{"n_kv_head": 4, "positions": "rope", "attn_scale": 0.125, "bias": "none", "tie_embeddings": false, "parallel_block": false, "weight_decay": 0.022, "decay_shape": "sqrt", "final_lr_fraction": 0.0, "doc_mask": true, "train_tokens": 553800000, "steps": 4226, "dataset": "wikipedia_en"}
MLP neurons of a small language model. Each row is named by its layer, matrix (gate and up: input weights) and neuron, and shows model dimensions 32-223. Each number is 128 + 24 x the weight over its row's rms, rounded and kept within 0 to 255. Numbers have three digits each. A neuron's up and down rows have the sign that makes its largest values positive.
After each neuron's rows, "fires after" lists the tokens most often just before its 100 highest values on Wikipedia text that the model never trained on.

L16.gate43:134121123114144111089108138087124141173109126169126135087128060105140145135130113155117109129124140176141175164128136103126118121104174174156134098139107139138120111128162151077135128158124127149152141159080147111130104121116129146136135125095123152168071100103145099094075125147193132132090115126177128095105170119170125089105141128155100128106149167142103115138109101117164152126124103121100139119141103150111134127168085135114128090152105135122128114111123138120142118134122082136121149120119116153100113112119159089127162160159154140149137152089129071098122110136112125135
L16.up43:115139107157090148144123154124114077082125132141158137164142144127154128144109096170141150103105121116073109153123128116140117082131118123108148128175142155109124163160106139117136113110120100126110129122114095151133141128092146130137152136157113179087164134124159192136119118109132121156134164111160136147170135106105119145094095160135152141160130124133167162122121148106115090109118124136153101099131112110192162122116103090115186180133169127142187144147162153097142163149119148141147165128085135109152082127112095134111113129151182115129141092151130137125103127105099124137
fires after: "2", "|", "1", "°N", "\n"

L2.gate264:109140147122112102130133160135127125117111078116140112145144143140129144097088093113160155103129127128138123180123102125127174153133144119161077110129109132134153136128115151155133116117146128132104121170120116175126128124120123103126073140173111087131134124142114064094155107107126086150128136062088130130091128125172101142124131153067160149172120117129166143112130123127107111137121154099102115123123128155134127159107090187138131139165114095098102150141069094122092156100112122135125106121091145153083122110106178201104135153139118122122126131077114141103148085136190143165
L2.up264:107110137110133132152088158068107113145141099140130171162132076077113122135128119126174138132133110112111110118134097124161146151080167128171109107125119143130161141133140158138136121157124150140104174159146084129172127136174089102111156136139145120165135100133122122098167120172121124128126115062135128110097141151187137168111098136097122124090115131142137139138121099151144137137144086095096123116136111150104117124120121149100100088145108113108088101099148138154125156107105163125121128139109097140134088094116131140156111146115147158136146137118122140083148093161106171163
fires after: "2", " |\n", " Released", "\n", "1", "0"

L16.gate96:139144103129094143086084147150115100144128110132105179111108169130163132155162143159141105140143138099191125184133131128096126123128153198139129101120127148123077108105142111117126145149123076133130106108145107088098148139129121099085149114092136134110145128134097144146125148118100104109103141103133122146143179143155136157139119150136118094140105135106137118150101088098144121113119165123149110068123122125161143178155098140140119123119188146133118117121179159133085174140141120156094115104134148130136100165133197123104142126128138153103165081116078164131111107162127126138
L16.up96:151158136093114180146120127151124103112150105153152110171086096130142157141116129152151084114137086139167106143116080108138093118140148116095145148139128139190144167157094112136134104112134130133152124144106136113089167091135159114082142115120105091168102159125140144110090131099139130121103110091133152113123124156143150163128128095142166098161122105131087132124125154076139115091122101125135133106113129161148119164143152149127120113139143123124109144104085150144150101121160156163103117080167098162162102134098115125143150165113109143140087128116117120155098106109137092119
fires after: " ", " in"

L7.gate314:131125114124130139128093161077148119150158178167137156091121130142152147114181106146136131130126094156132097145153109169143157127158056115137124127082129157144086138102106114116127152139117144090123140149142163147135103148143140116142140124137149156105104144096134089139138139124107109147145119135124096077126102176190100130112135103134128148140148182146154126113084111120124104157107077165110136157125145132094129125085122107137097124104118148165109136114145132126173164134114165128095137092159138140179156115126094153188100118114151129123121105137106139172085144145135143124
L7.up314:151123088120109132145182173165129117080108150134185115158154151112167148121114122151136101174132128109127130127152086161094160136160112118154135107105101113170121091093130149093102140106127143139122138122140151130096080139150146136163141141137160082126091131136101087137135124117093101079170080155143172130152108176116128147140138115138139144088113176127091090104073116109127133130113108140126118141147105145119116114123136110124097135169116135134149130140094076146118124124159140136111134125158117135201114101103128171194159129116120142139090098128114129123126121127112096136
fires after: " l", " L", "l"

L3.gate388:109092085099143119192121121147138101130121106129130112146170136095130112125123103112150120124104147176105127127118133120127133115106165154096124149137110097140167100162128125091168152095144093129182065135077107143184136108070114088114131143110109139105162149100137156126101104131164127152142142170146148146108088079150127084144112137098150126154125107129108169118151119143138128119155149102127157144142157147134117139153121159147142154179183123123127115074109094160183135145135122113112114139160138100143136100142114122116097143098148148131142149136121115116124118093137131119
L3.up388:126159067095100111114099161142123088146112118103101132157127133114151135132098122119148163114110104185139124127138141130122102144127201103098100105146133154109173100141104121120147141108167088144144147129093127119156142114125106111166154172104095168102105141110155128101120113105138135129156129150128161136108114138150153150135115172057164137108129138093127132085150126119166167108134148092135114128154142147139131122152162110179134147159173128164147111093103085143151107106119125116107075120142132135102117103159128141133109138100108143110120136185113143146151122081121109131
fires after: " F", " ", " P", " f", " N", "F"

L17.gate650:143150134113128141112170094131105146139141158117089112134088133147127160098149092141157115147141150179111117117116110111103112211107140105078152156156134090139148097143156095144144122127129130133129150101140117104117120137114082163126087136116123129081099155142090077146181168149147149128124118071169121123139100099119150072100137141113155161154156106127160144142097155110118133126091149137103132152117130151149147152163121153151177110117130116131162120140125165115093157118125140131107131148172091136111145115158133112128098169119107097128101133127160145142145109125140156109
L17.up650:077136113153172139114106132138133159144140099122120100134078124131150144114127068120168140176130176137131162137094164134073125139124165124132104130181148133129188122144153144111170166117144102148147164116129132121119076101112154145138095163138141108139156111148108144147134186159114115117138149117129127145141095148106114141149118110126164102136148150119144144153137144126137116147130137149155116150128127117080112146137126114135126140172131106149146158140088134120154152130111109157073158143129141128138147161104148129152145139164118099151151144117176167104180114089109108148
fires after: "2", "1", " ", " No"

L4.gate62:084093123142152159119140170093068140135082137118164118151136105155121168158201145137135110103147110140150138119142120080119139158147166136105108146107102092135159118146144109098150133086105134150150121121129084131139129152135159162124175145150152144153153109089107138126129128167112122152114105090129123160112126123109134086112102157087125154085150087112147119153146125110144105141093136134115132164159156126092118114111093154171124170152112141133104153057153154148142128146093105114136138134115134160138153095135115133118109130125133096126156159115135154160143119151150140130
L4.up62:152070114142099137172141151092102118152129110126137118124131141148120147162148158148155114123136160121129125134123092206103119107133129102134138114136149145104151126144163115151133086053105128135117106114149114106133126120128117140146114115122179097109177111126152122122112144175101110142124141088107111123141111117130120137127137153105132142129104145123152108109172109125120110129076192119089117169155128071163150127123103168116102155161114128113130181166112124129106157134092123133179197132142112115148145117128130146140114169095128084108134103109131089112109154141156129108
fires after: " ", " l", " Pl", " —"

L7.gate359:084085117097184146113124110110121114142129117148053162138103085142134142110100127150145131139145173118138136136154097137081194166125158106166145144115140108098158094161147128156164123141135107125129174151140103127106122119119132104107139149139127115121133118096103070141151152131152139123127130140129129145127047137144115127142125141129102172152134152111157134116117093088162107091128145127170117149139082126061130116088127085162123142109153124127130155136129103160114130103088107157108114118122101141154125091147097137131128151135124133113102128122118126166156138068131123152
L7.up359:112135121152162125162119151084145126149104130174118150146111142141114105131109138101121161161145128128152097131117126115084131102139131145129132127097155107145130114126147153116161137107155123110126110127156120149111098126167080107166049094126120102147097121134123112118108167143177155120109097171108094154132113129105156139126106150081129154129128128105101140155117133156098127100112134138113119134141122130139133135121132160125093154127084085124114167071110159144113155143130123126115156112119146107141100112144120133143122136103130101129116124098070153165126116059114153153
fires after: "7", "9", "8", "1", "3", "4"

L4.gate160:171107086125103164130108141108142126122116113104142123128134097105166184160123144129162143122107144084113114196096116160152113149115124132124126106138105128149100150128140140099128167140103120115121092133138143139144116126090102127137129110132138133115099154108121111145158116141111094131085128098146101162087135110101111104164152118121140146119148102120137110089126139185106171136103093078087116134139104103114125127134122164106114107189107175148122099125110183140058144149117120106171122154110163156135158174119144124156129165159133148179110088100128138167175122109193145136
L4.up160:108111114135135102142122124123137092128106157146133107142123146109092113119114165163115076115083159088117123177170164138148100128106155128104150102136131157082168115118111125108143127144119121137151117175124137117097099140163100135116133104145113115110120104122130150072094100168097113144137105116145139116156136128142151150141105134117151145130124144130105115085158095169140118102093183124147094139104118169135095132116100159147128143099131126137115134107152109135081147133150123114139149150104147080112096085104132136133142127103126109105119114128100154150094197101092138149
fires after: ".", "5", "9", "2"

L17.gate264:154134143149114108109085126153092179123150135139120100181104099147193141163116107154128149198154143169167128132152149175144141115117136122099131133154103134135123137143119086139151097128132123127112154119129087105129116142098106148107151150118148111143117125165120122133143147104062103107111119104064141161155101161128134130171150116096097134147120117153136138115092101143095112100150141135125100128140155146118124149124139139143150125148112099163133122070142108131141132104103149135108136128146143156155125148059141109117132140165150112122137174124105140116103150158129184097
L17.up264:128129159142169125154121092136112141121134151130092107173118146130105122120121107137143122158163123114160092138123129122169129098098166139112150155148124162137149102165089124137113105135101130154097134160116100112117078133146141127087148086123156099156175126159135094101167095176138079129110114102128152153161142169116135133141072089068079186163116110183138111114120085138151098116103124096125141109178139124132147137131133157144098103121139095168146125147091135102118101116124129165112141148094129130116118135102195105126156151138132154115118172098086133100117137148080138151
fires after: " ", "2", " ("

L13.gate587:125114158150151149111149133159119118167134133124145125180179119134112111114155130132117149112149162137098134130150087148120133146119158125134164178132122143137088141127099094169087099135098157118111115131128106104119124094129121156155113127118133131135128116125110069130128182130088114154106163082100122131144127114119168083118110150140165167095126170111124154117144082131100146126125123127122153133131145103142141141171108131099131151132109145144124141100171077116144139114176119159099114148142152159126140116139132136152140125171149102094155154097164156120148145157082106085
L13.up587:104145139109125114153081137162134132158103136151124147146102146160104128116163148125109102142151124129119135154133124138127129175139156095132130149100134129183143114131121102132123109090132093121117153147150129092149133107152189096107178080160132103099144201159154101147101157140084129104104134093141121086120118117136148149132131109139114110094149110183098114075170100134118109146120101150138108115108141107154140134140137161161099125125139083074103153116097112109118140139130138114074113143139103091127132138154157183143159158135120126178140149093157151115159135143114169191
fires after: "9", "0", "–", "1", "2"

L6.gate159:104112149100129129153145145103088133158110143102152152161134115119180158145127165145116103074116126143147136107125113150132130089190120151111109150137154160126116142144140109119132118130140095129166091094117143128088091117123109123119128151101086135115144156121117127122127157165123139123127166116113123117157129126164110126152131118118132124116146143106133099085152118142113211160147085123109092124167169121131121112133121141147104074116091142171142084110066097087160115135076157102128117100136153119134201154106119151104160115125151148136113108136135133137119104125149103116
L6.up159:114138149080090130160110159119066180115155145149153152103096107090152126146122111124102109093127120123094126148124145127175135127127097143134123128120096134166124134123109099125138112122125080144114127133137135113100124092095138120145114180094071137148124156091143149088138125078133108152093145125116144080125151096128104107169135158124161134119102128149138135041127151144152185137147105086146126139133104117094118077111085084139100133155121101142120144107101095130115109167077151133125105127171148143122141157123101166096141150098099155109098135122137138103163152089131139135
fires after: " M", " m", "ir", "ro", "m", " an"

L2.gate296:152141138130120101088119159121105128112136099070072143140134106147105125094155089116103166125141148114142103113118142145170154134089167135131127131094118143122119149149111102100083150107140107072100113121085101162115143131120073102102119115123131141146158159135128136182136171128130115121142128115104147121135119138111081090141138160138099139134132134097122137087158134094098109173157171132105124107115145145110114147092095135160137156127116097094131134140149132119153148135082131163090109085122122150121124157102168153159140126068126125138158128147125146121151166166135160122
L2.up296:125127138108129141139156146139123118093145138132145115135118175097150152161142117160125127124131089104088152132110111092103063113143125130114168143143127115110131129132150129165114110163124154157175095194125142131158107108088175106101157134128153168147108084178143110118153094092113144146073097136113110146131092142103140144162094085112142107114117109149172117121134092115153123115177108081113133135174129103101116109111153107085091079139150126115131129143088109109121096142113088120125144176138132076156139164122111133116072137189125108108156109105152120129117131140118161114
fires after: " (", " \"", "-"

L17.gate247:164143140080159163137131105126140129119142156164118165122161126138116128131173120137130119113140139143065139161155107112111135139117117126089118182159120121164117110125159081134159158104113071122140126119180124120093119157167111160146105107152156126099154143145078118112141135125111124097146115126111207088113130135166136125095131157144134118117156090090128089143125122102086097154109129122093149148136156089196137169113165149158138124160124154166114129150124120068127114125149121169145125141098103142121122103101129150068112131127129107115128170128085096153138132119094150137
L17.up247:139092134154116120131139143109147159131157143136078116206114082164112114113167143147142117111157136148087155140159169132140126131159092115128150099115125113137133154174165098099157128102089130107129123088143119118119139099129120157155154097157125142159145130141108158114151130120172141156112149134116174123155093150128113134142125132107166151142129155123139116111103101123095128113123134188147134116115161132110112127139128164179140143143116122132123146143080136106147134123093093130151141102146110145101114118115161138112103121152112045137145122141145107148165178126124190156
fires after: "2", "0", "–", " ", "9"

L16.gate596:131150099142111109080116139204125137130183115127130152136142116114154143116079197142130128166157119119112177123143116132150121121176093111102110143137117101094078126177143145131088110132140116115141114126130106135163104129098095106134128089079156142163166134103172149091151139131135141133119142120162157135124177104130141090101108108098091116115111154120128147119140107136106186087147128132149128111152132144142136138128118149096136152172138117096113134112134102101147160117104103168118113073114154106125137143150111078132146109116131194078120103070096152178132155123151137124
L16.up596:119103120190139127118148144110133135154156125138178124117132097159100091117133138103109121176154110119166154126113156167126144125138097136147117114107087151120130100144129121129111132148115131084105090156146098153120164138098147115110107127097131123128139154139152150114138156196173128131134102132135080145128151169159134117107157171091129125136107158097099126104154112123128136088117102144112174105099152110122147130151119152122106157130162142058113152140102088142179175102138121064151109101164136117109129149161071104150101165101140099106120085147175145177149140127158170122
fires after: " ", " ("

L10.gate390:146115134143084110096135161122116119126128138148051116147097118093183100095167128156147099102132098139150110093149130190118119134109155123120144075146118094110125151137142177125138098113115130104097113101160126198140089101160112157104137114099131112147119133098123186081168140148119136166101122102152161177161164142116140160140119137113107118145099143125151128166119130113144151106112162099150111140063143121106105108132138118140104119176109115134142148164145120160122120121109105177132159097091090163119161131110142141122121082105101121164131100136141126166129104103102104140
L10.up390:122109141148158113148181094150136130139174097144151174110117145155098149166128124136144161150126169144121169140129112128104103135134117133084112153169141145135119129153141134175136094119149118180147133124134134127168171139145101137148138108123108138130161135121078104140121148057168112151133098138111140089139136137141124112125141154106112113102094174158154123128150094173100119088113166079138121137122130204119135132119126138131147099114140105130129142089111181124114132125114103137117125199136155114119122121123146100130122133091140168115119138079097084135128144107092079116
fires after: " April", " August", " June", " July", " January", " May"

L12.gate272:114106136130096105161175133109125086133089114097194162142169084144151108134135129092114128150114116126150155146103110169076142100104122085080117166156165146128106088058128153134132161111180133108121146178129172135104113134149151141104132103152127122133134109119127131138084119127097117167147136108116180138119136133146132077132126139126127126133128110059128146125141093122126145095140117093125145138113113122112139165145158110133148137182118162113125114069109094152150075121123091120163127137108130114143157136141176133147155091129077135128165143144082109134117099135090156145
L12.up272:136139130148166118092161155129138108158173146092107117146122127171135149080123112124134163093133148141103129126125164159123138132124053151145173101140115109108136095136112101157145108136118137130148123166099122097114154113130159138152173104137124144091130089106095083115124134131146154143169129122133085134091107155103142129127079155151107132153135135168125168149121112112123159127141145177132093135116166113123135096096091166143105141101125070162081125118112151133111119145148134114140109124115130134146120125125096134135149116127108167144074137089154138145163113163114085162
fires after: " L", " l", " D", "l", " rel", " sc"

L12.gate530:115127089135144103127133117135089141104161132168058151146094098125133141143109096126112093166116135126145135132122119109152105141120131162112123135125130159129174097113129097153149134125140111124122102134146135130124172129143144107106164146118150156137143131140169097113121169099111093115136117139169130136141112172122114128118110121113157165144106141097165127112142080107133104129105086111150116143133131129126095123170107139129126098185152093159130148165151113109131162119123132077145134100146107122117155152139155123144154170101129141129159127127153097122159165111163122122
L12.up530:125129130153124101153166113104105169115119167179117125151112074134126111144125174114106118166109119097114126145144105144148100118100080115140077148129137156110095172153116099122166111089114143160172127116089176114135143114107148147098141069107137153124128155103160157145136171106124140092121117151159151120115140150120180138124141135126146130119097129106094122080155123122113101140158138148190125128134161150128108113153127188129172132150126088128119133147117133110127088130126142128127128154119090124119072134136144168144135114132134141155111122139116119145108161125189108118
fires after: "In", " medal", " In", " |", " in", " "

L16.gate484:129133114089108108131127139111069145150144126138088114128158145177127168156136126132076127140159141155163129141102144133113188122130135119126111146137093119145153085121102136145113098117152137166114088120135167138131119125136102122120160120117109123103157153112111125093105130095149130088123115173125136124127156117141095122112142143068133154113113162141130119107142159073126119115111105111137096126180128144134144136124127116127132120126143075120172136099162117068104159137116122166126126114137136117110114159172132170152082133114145118113191138128127126157120146104099107135
L16.up484:158123125094112128106110129131112131119112103143092115165156143120144119142128117126104111132154169121089130098171076133135148088153105078161108185086106142101138128160104151104086140162089157149091130116120110144130142105128141105120156150119094126103154086118152170110151202128188146128151116140126127146161138117115132164123142116123150133111127180120149133082175113113092130104129141121133102160124146144117129173133141144102156141118161135150136138068112142159113096189148083095139106114106089114119123154125091099141124139139126147154129144085131145140115130138115168165
fires after: " ", " (", "–", " |"

L12.gate542:111143173095163148137099131109096148119124168143114130083153152132098119110104095145141147116140131140126109121154166109142102125110095115120139166129149124129180107108149104091138185139125076156172128090145133111080104138138103122118134158122102162134115182137122127149084145145146115113110111116114148093129127187151074151091109164093160172123119095140119140142115180128114138141146163115168154092154116126182111132095149102157112111141126147139150098109170144114146136123142116126122106136125105144144135102134172125083119144120148187118138114117118137134120148162177163143
L12.up542:135109179153142181136102108135114113133150169162092160108153089130126122130129144139130118089124115130132155128135164119079169140134087124130118130115064146143135109077105071140134135082150171151126156123136137113129086148124109136151129114110103152122129151119134142113117153128130112129163075117144167137148115089182131099098153137132136160110107154141110126111126060124102103125112136135133119136161166146135118137142137134136125100144136106135120169136154158135173128146130119127140133117109110143113135080114107126143132112145097140109168084105165103142116142161113124164
fires after: "9", "0", "8", "5"

L12.gate629:118101157138127088118155150165148153187159121141123101104125124147117124094117183135135169101147146185116096154117175161143121131162117169090145124171141115126140173119123138103113155137138062107134157107083161104167133132142112122164162165083090120114109130125140110107099135110123130174149155122115126142118104106135107088148113162114148138150139121134103107165160158125145103126144103136147119125106156153137119136053111137108140125114136120143132081103127084089111128139084128160145108125134155089108148133111151155144107149147135104118133187139128144127138122159144150186
L12.up629:132130166104125114164160113186100115150134091093140118149148119159126164133128148139140183097167106149076112182139123173146119139133119167120055116130117130137121160143153132110110162135182095126130153150130149145127132120136108145141148160063102149100130121105100128112115182118150060150157116088119115140118160117127098105112127142128154170138142113151116119154128110158105161098119111125137128100105110135145132137147147091091103117138114125151112119109124107073139143172126141104132082140138086153126183158118115096148149144149141093111158129102132102166100145121164167120
fires after: " B", " G", " R", " b", " r", " g"

L6.gate229:126140130167128128110164116115084109157113154118172140110117150137160118123149090124146073125091140123155129132134131197134137113152131143166119094149105093126176100131135144131131157131113131117114156135133108118137106144143131120133197113111115109167129169122118102191160117145109102131146130113154144148153061168115167133127117181088115138160166128053107129125097114104123119135147100136110140183137108110129186139112113123131130117142117155155104120127129116151132121123122091107123105135121129101128117120112107135143122131115110132141108125127139150130125130148154075167
L6.up229:136132141121145070155141142104093110132117139118166094074147103150114123113128130135139103161112158116105130161163120139099139135122149147103150113101097167117101133154155128137092107125168133106105109085081121108104105119119135120139184162132129140116100119114070133158104139152100112083164157104121117140167138164144091097132117165166174129151157144106157111129152120146132170126113107123130135145113126133128124080140133130119185043107130125137091134129134121090101144115108091130141107119154095117158117125140139141134156104098075115141083144167151167149109146142103116165
fires after: " l", " L", "ro", " Al", " m"

L13.gate363:161114067171100135127106156143126108091184143125127157127175142123110102147147129148121137096134135091124109110130101131126125159107117086127162116172132101129144093131117127122125161153151144117125131126145117113182148104098115107107112115177103120125123120098095121109111112111140117122120154147094159093121093173128163153127088100105127144138105096094118083175134140122119156119073115137097140120145175141162186146128109151135149132121123096145143144157198119140164127088135099130096103103128114109107123116102148170124099159116137121124132149143110123112167120159139169106
L13.up363:096152120136132124130102168109126116091127141139150145150119090105106139129133138141144109101143119124080124153125105144126134108155122089122115110102089161122122132157171115116143123134142125134135110139141089098148133109162149136076107132103104104129151126120152106126119155145150136148141116089098156112118119120080140185122063098157112138122118112130142111127160126111166096132150148173139156143128088136092155124186109154130145123115136140136120099130105144100130173121112169092142159090117137101134115086104135118110127173166104135132138118135164160171138137122112146113
fires after: "2", "0"

L15.gate33:140128161132099111136107138130121122137117109151093136128132095114088155147126113114098156122132126098105167129145121116176107115153157129121070155106120152126119152094093132125128124131119158122092116119142152120126141131104165123154115097134143143117137108127097158113119141115136099129108117152129123155084187135134150086095127108169083144154124130109136148105135144106099098116129160141130147139106161101149158133138116113101120136138176127143097103142106127118136151098118091126180157123123143152125090143132150085075110102143062160076193114151143129086130133165190161148
L15.up33:176123110129091143156173151116120129122132128124137146144111125122085142162083145120142160117162128171123130134140123128160139103174146171098080136096116098110139114121090129106107156117112108122108161138104183151158145099111160139169138149142152160157128106109143147129184121123118101144095120139058133094124113138148141119159130118148103102150074138156087128139158129118141123159109132145121162135091099129111162105157095107115120152158137104097144141102113159138118102060125108145135128138144160157148098102139129081108129098121112165117123163144141127162125146103120142125
fires after: " ", " on", "On", " On"

L4.gate339:118103111126121143131107126094100085095115166117118149110126128122132157110168160153099096121108125121138114141135076121137106116118128147094186143113117080091101163097087094139142185117104129095177138154128156146115104094113116092143132107162139103116107160147126121139149128138129146147108129124111120103126139115149127119124083164108109144111101094112123067138125152124113109101113122107104154174173097154132101159109111157105115119154120156112132173092131133158131134119138140147130154151130087120091093133110162081113081124111122152142125124159093137112103124112135126166
L4.up339:103116131081108142144135137127105138121121173185144137104097111120128109135134153151141124128110138108179117171154139146128117138122110119094166154142101133128099181123078082103101089092116135125133129124122091154132070094139104123130140115158119105109169145083132137128137119114156118146158162110112156135147133148157155136163128133121156107077124135149121137113164126124147135120112123080137120119100094121127164137091136086103099097097129174107113117084099157138075164117111135111121099126103134139124074133111163149155120142164181157132072087099153110136110157133114152146
fires after: ".", " .", ",", "5", "9", "3"

L10.gate97:125136154134104076136143141157157141136132116170143167135121102102197099145126113135171126122143107096128144120141132157144114122114107137138118133093110098133123136130134165124108082099116147107139132118151143091131132087139132085155137108140111149149181161121095106131130114159135136162122095111129127109151079166138116125128135139149072177115173147090148146099181160119073126113110076128125117163160156092142110150101147158099099102150132129099114131111157085118126139099149122127123118151155065169098103170082149147146118089155099116114098110132086159125123142122136118129
L10.up97:166156141162139121124119127145121071139121110094109129100099150104135117136175118132163062147108125141121131112106144145153138124122111134120104154115111108147137129108143100123187099167113161136134146121140159078083162144111105122137116132175145172097102125089127126054116083135136123130139162164127128098141169150137141152120123138140156160127168138138075099158165104123115133143073105167128124177129122150130120128140138151096135154105141108140094122139147101134145135113124169176110135129185116157130135168133123117148155124146119105129118137158149116155124153121101127135
fires after: " l", " L", " G", "l", " H"

L16.gate655:131147126127126150142120141143125181108141121139132133186122109132111148114124110151113157149156138127110139113142094111113137127116126165133081158170119101085138118105115148132150109129141112104097137110165124159132138159135106121057118115103157141119143102106092129114157097155121160130118173080149109132170118106150150079105141111120122117122137125176108139163096148134112175164145176084102138101109155124190139147124092136138134084122121120125148160141104100106105122120131124183131148150140113125134144151122111105156087133101108129159144113152150136133106099176140186090
L16.up655:139110142132153102169104175135153094099191135158123112169097133135111156118122154170069183160100102149108169099153121107132143114112118135142155175162128155130128120098124120147134150092121138126157135155121141138128177121082136158087129169143115125148110164151102134156126151163143094169100120153124127121152166087104064116125135092108141113098131160129147129118180142129153136132104096113113160112104144118148132129094134142186121112138148141110137128129115101152162143110121127127117116178187125122139160121142092132119137176105119105121104135162126127089130106119138166128
fires after: " a", " the", "-", "==", " "

L17.gate121:137150126138130160117173138129154173178096119140109115165111116105095121131124126095095083141112096143151121130151135134131126103124096147093123164157163089128147149151142132087129090111148102104156100130094122114152124112159104153106169146141159149072137131119117136094157115168111147146130139116152130144157129118099090060148113115105113091116115128095090135116115107097069116139121168115160123141092128119127126097166154171154104119154102157108105150106115150104174182120115137128177140113104154151134095135105112152171138168163143148112156137103136119139124122133107126117
L17.up121:155117102134152135124141124096144146126109151155099116133126144159177085167122104120135101102149113101094184122116126119123127129148114137136135123128111113115131107176123172125074173131106144166107102157129129114114123155072099096098111150111166136150094113092114126104169110160173136117140159107134102142077131136153123116099116119114162127133085133160119140120124112077143106132135109138132153128134132130113093115161112147144136098073147164093121172160074156145126106135100146123130154123091131136122135107140134124075100135133135133125101162143142140163115118134152128103
fires after: " ", " (", "|", "s"

L12.gate444:104151151152135119109154158137111144142157139123135160125150127157118148135119091102116129158116126114123134110141118115136134140130121115106134112109142122109104143129113112117116126168090101170129142120097142129076137121150146166123126135100114160153129131089172169116151152094139134145158170097138172072110139124119160115131089163129112126138131120113154119136128154109125168125151143126116107145132107137122110121118077164126116161164145103166161090125102126126145151099094101144130116097104165171120149115122209112139141116117153150108104107155137105172156077134088098106
L12.up444:139107147120091122128184162152109095152134120111119159121124108157125061116099117091107131094129128117144095159152092182106142152147165148109116148109156102099083146122129172080139112154135145140110145081137126120132172163093145156133132145135130128157138127158146140158121129088145126129137093068115138086095135118126145073096115122137101150129114121143119082120107123143136129127122136105164115130108127154105168130148133127087115154070098141148115110123146112138148111101111098136142132106106141146119128137182169099115144095120094162129085125124055119131144096124090159147
fires after: " September", " January", " April", " August", " November"

L9.gate588:137141140091115137140105135148122150130081117172115154096144092183113134110124125146126148157137129139162105128111117120113094084077124136139133111132106129125138148126133136091111173144104147122077076142102098130143122101117153135121119139115102154094138154131090148104153148175165138135130133142169135145101157084130127135099133139112115095106147149162124150127113107109127123160086135106143138128114132103132109132151125150135135137165155109127096144143097115148115114142145116112094119173142112086180124151104124125153084144134109124120182183133148080154112135168139129118
L9.up588:164109126136091156136146113081140122131119111158153182101081115119135118113117133153151127103109141111123105117105123136116135083107165168107137106126122143139143088139128086145109112092124106133141136135126175136128106092098099155130120117091160118161092136132156167128057157144121102123147122122154136101157109124122137107129103100122133136135088141126145082131160130130136131114130130124111150118115111113138102108114118103172149165120113149100131101144107120113163143118117128145160126139108160145103103102149099114109166146114170151143118093123145130079164143098119100142
fires after: " ", "–", "\n"

L9.gate226:113115180101160140131132150150174143151156121101105136086120154140114115100159116136140182135125129157098114165125183158125088151153142150082112145137146115137133123117116124146108145114123106142101110135162137174124134094095107125141119101150119162120158132129126149118110107082116121105107113111068119091126107108137143143129134148100139129108105091141138099102095127133098125143104137101171103172124090147117096085127144072123120089148155121140115105109131100110141152121112157144065182158124131171137103104145134145131192097077097136098157154109141145122156127145128168140
L9.up226:131087129129116142133124150133168150070132097127112104114124152129154173117155131101119111135143155114120138125106127137111142161164129135156082160107153135121120119167151081101110117169104091098146133161136090176155125130117160119167100142151104147123166117154117082151121155152148133146116126128081106121150113149095143163140148143095170141066107094112150128122124104157156102124164117101127139116109144183164104086132111124127098140166112130189145175132117121138105156130086106148112075124085107139104119151136169075106129119161132123098166124124117135109140115128095156181
fires after: " .", "–", "0", "9", " Is", "é"

L2.gate286:112137147134128111140101158106125095111127117198117073130118173097142137157111135135098131135100143145107153125093108150144138139150113137149160163112123155115126160132136105127145131144127129129161190118109138103113094098098110109102124120128146120098138083121170144168134128163114126097132120145129129153131124151115126130212129153135136130146114158119163116100128117105074117172193100143120159152133165158114137171162090109103138152118146121120122117130195137118117123128147096137130131095139151159132083110156121163154131105117095138134119169129102138137149088113180135125
L2.up286:090114159105140098176152133168150131100129140138099108155108116158137135128126124144147134112093101157118107069142143121102129116144151097199115124107107118146139179154119141117119140097160134119145150173098144134098144109110069108118115088128085143157134149144129145153116154175139162087100091144146157117143169104093114172182120136144122140106131141133098104123121127136101129136168150181111119127117137159142120109093142086147088139091131140135112133145151144154081147126144172148136147106138153131134094031147093124142142134103123122123122139147112124091111100096119101163
fires after: "4", "6", "2", "7", "3", "9"